{
  "d_model": 192,
  "rope_base": 10000.0,
  "qk_norm": false,
  "init_std_down": 0.0,
  "optimizer": "adamw",
  "beta2": 0.99,
  "grad_clip": 1.0,
  "schedule": "cos",
  "train_tokens": 172500000
}
MLP neurons of a small language model. Each row is named by its layer, matrix (gate and up: input weights) and neuron, and shows model dimensions 64-191. Each number is 128 + 32 x the weight over its row's rms, rounded and kept within 0 to 255. Numbers have three digits each. A neuron's up and down rows have the sign that makes its largest values positive.
After each neuron's rows, "fires after" lists the tokens most often just before its 100 highest values on Wikipedia text that the model never trained on.

L4.gate82:138168133091120105153109136103076120145137190191208078083080171115185098099137118090134140052197125118091125101113124189145183158130129122174137139129068102076129097132119124129154129146111174095089109196145086100076107162191153138177100097098187136145127127091120131107156102141144118077151153151152135140124150144131123133122134085103077166176158087090141148078162124137131071099138
L4.up82:135092170109126029165136171127079157192150136186190119118126128083132110094161147131132139098171130106126101139170098147129141153127098109122122178117059164068177085101142099143140131125120117073092150161180074137083183199144139176141127084151153102144104093120119106098136120111125117156200156120136129115204110135118123160124157120144100124144160136118135139132124149145125107115150
fires after: "1", " L", "2", "3", "4"

L3.gate65:123094160098122074143106169146080131184101115123094053085085178106140137108100091115114105115142133107182159131128140134142090109200131138068175176133089121174168142163176085125114148088163135113049105065142114171078156157201156119101032154067141154188096123119102132139151114057168117150130144109151124123129095087087102144185132092107120146193109096109111069146106097126132104109158
L3.up65:131095135137085058132118127143137159123239106112160128051126133096125158047085106120130146127131077133174112127119106146136131105124131107125174167195120126166154125147079147107152135170091117115133128121126116121163105197160123149166103112135094089130129058070109109098137121071162099158129135184121086147151113166114080167110197145163115095101128119159093148135121124110081162136131
fires after: "1", ".", "2", "3", "0", "6"

L4.gate38:085149110077160115125128116104143143155086155144114136118130085136155132058171134114110124120114161133167150097088168147131130124083159115168113092132109136082186051178166141136119179141090111166072084131129067059134055093149112143148092087138141117142175149114109147102157080125092120071107105157115145120135137153114063141161091124108094146084147124099196127078080101087126041085143
L4.up38:130121186151138167122130067116137116093102148150097099154145120093121151132102134132107148134070142123139106158099174155135106185130135126168110103136109110106104120140156100194133130133185185125086082114119157159111112175139118130159058142141139102156113171112090109120112135152149131166099147126108077145142111159038139169131119094083100124094156128110134086075122148157089074130139
fires after: " v", " V", " re", " L", "2"

L3.gate143:160050139083135039146121121088086135178091148138113176095165117132183143167082079162086133167180110160118141096083150116147142104078147146126125155105127123136161071194175106141091125156078155167120097166144076097128146136193101115165151041136189121115125149120131193100141126127166158122092149165108121128124122164132157130101103130081043189151137141109132154109142141099119120092169
L3.up143:115087125131096137130126136106145105203160143157133113048181160144131086139089124079133128140125156106157102125092096155127112158153148162142116159127120087142184113184096098119175140091131144151153168092157137118166106142149162144135091155083121121106116111045111124082131062125126181103177135178153066073152061171110114124132140063057118105099111112121127172105137096171122072120117
fires after: "1", "0", "3", "4", "5", "u"

L5.gate33:074099143144128139149126143132065112140057144090129174151191173151144078122145062070154095127118128121196067150138073130064135211161193164152106131075099144105141171108111141093131123117177052172080161145110116104098097120116117126090074175148094151124141120151141148157122124122136060073153079118177182139160150117116147178174114097095170094088092151116104077140119142153127105126160
L5.up33:169139077123138149125155168173074088150113115106107168152125154146130115142129071117120138090109123123180081103107099131117105196139182167181102163092198160168142151163109163092138133088149109222109170099106089199163147132118153160109130135136131116143100162133115126156129164138180101052182096155181162166146163164146115148158119149133116104123132137156104118125096097127145140184168
fires after: ".", " Ch", "ie", "ar", " f", "er"

L4.gate87:143118171155161075107150133148121102135142182154101158135114102190140123135121170131125102110174089173166141116098173152171131109095167071124157075142105177122106153166172154150107122189098140067082094100113103097130147090144077103120076127126167133083120123102127071145134117065134166133160132126135158141142153203093070148080121159129118103157058111134223126160171114101156119125138
L4.up87:102147139145161077154169141105120131144155096114119120138126118151143098174094199163093115162157094130169165110058158075135182061150098099059151128163100172164059105212137140123113113133114195107095117140096047158133153092094111090062118138154120117171107098145146076134129138151147127123095144110116211144126135162082138198132173156164168185121119075146151140150107083124152114074124
fires after: "ut", " us", "qu", "g", "il", "iz"

L3.gate15:053140104131134115082100149085159085116107118092070154113173116170140149145122161110149118157157088088093105134149191130186129086193119149132115126110119173125116117136136170093150111116206116111123151104178130131132110075151153091177124128118161132202119130159129078094105142107111155139172106184138099149109136126087097149143070055089195094163098079105156118136088128134145092030162
L3.up15:147160128170133154105108200205184137095088104158162174089119106103035121067081112065087138112103094167116098156106145113154104102145132089075124114099115146146117124108176083186165089190127123134137117109155063115139148044130081073158146138142117107116107102164173155161098124117128141192159068122087114150159174080112128137139127135143114180128153105118146110138134129089111153124151
fires after: " con", "s", " Con", " pro", "ag", "ail"

L3.gate163:034115092134125192138073113175126108110109064131087158128067093138123098173160156095168152146107129140119163162170105158150150113146135143102146059118132145164097158121152138122130139105159189153135145136106165148156123116115129112150145188112100155115099142134110121094110128088202164106159117187120079082075116144135088152092124093100098171138131145135113121177085189130168136106152
L3.up163:141155086114139174135104130150157120132144106121127139117088179131071125111119097098159139100110080097165130072094121177092106153171185147182134088066152094128085098103113098150105142158131125157156119122113150144087172159155137157182072151131108119138097105118183120164174119117133142161142101100167112108108137126197116160139116110111131096102161125087138116170053155144151075110128
fires after: " B", " con", " b", " comp", " Con", "re"

L5.gate94:112103145134146097134104146095117124118138190166170145061157079176154098069098098119195157097164060127123044156118104110147179137078142171139134164132123102139119076132120163086065148169094137119092139111117162088105088139108099104170105103162079132094099159112145197139133152072155080169093124152130131156100176068162150136131132136156137163082118108144119100140170121180112122148158
L5.up94:157133074172133084115092091166130123137079104134137129143146118185120140180077116140111125106142072089172098129132081129152140125109143129165145227156155100117100094187129187049117117047150114104119107050116175140168125133112112066121150115122071109086099133119123112156197167125118093098145144157152146163076170114157182167072120131076153138090162154191115113085162126148108114161097
fires after: ".", "ar", "i", "it", " und"

L4.gate136:043148131091114156154129120103089141147171149147091106089129065113205094122162129147169089147088079129100129162073071048132040147146131104091133171149147124086086117148143143160100131184184141122156172123158130121079130117117136129173095167184124120164166110123119130133112111119147108080165151161124121135177152142100137183149144068127160106081112076167102134104103158163130110107151
L4.up136:131133167110114110075131139078142156147110177099136116143193150105121142157150147205115141135066146167213091166140096134180111138070100145149148124117146172128181120129140117154165142132159142116172135158151158131133153157192129115124133116127109084133169095121137142131086163091115122118145104125141194084145118128129086134139111131086095091162055138113138192113115197180092102170049
fires after: " w", " W", "w", " St", " f"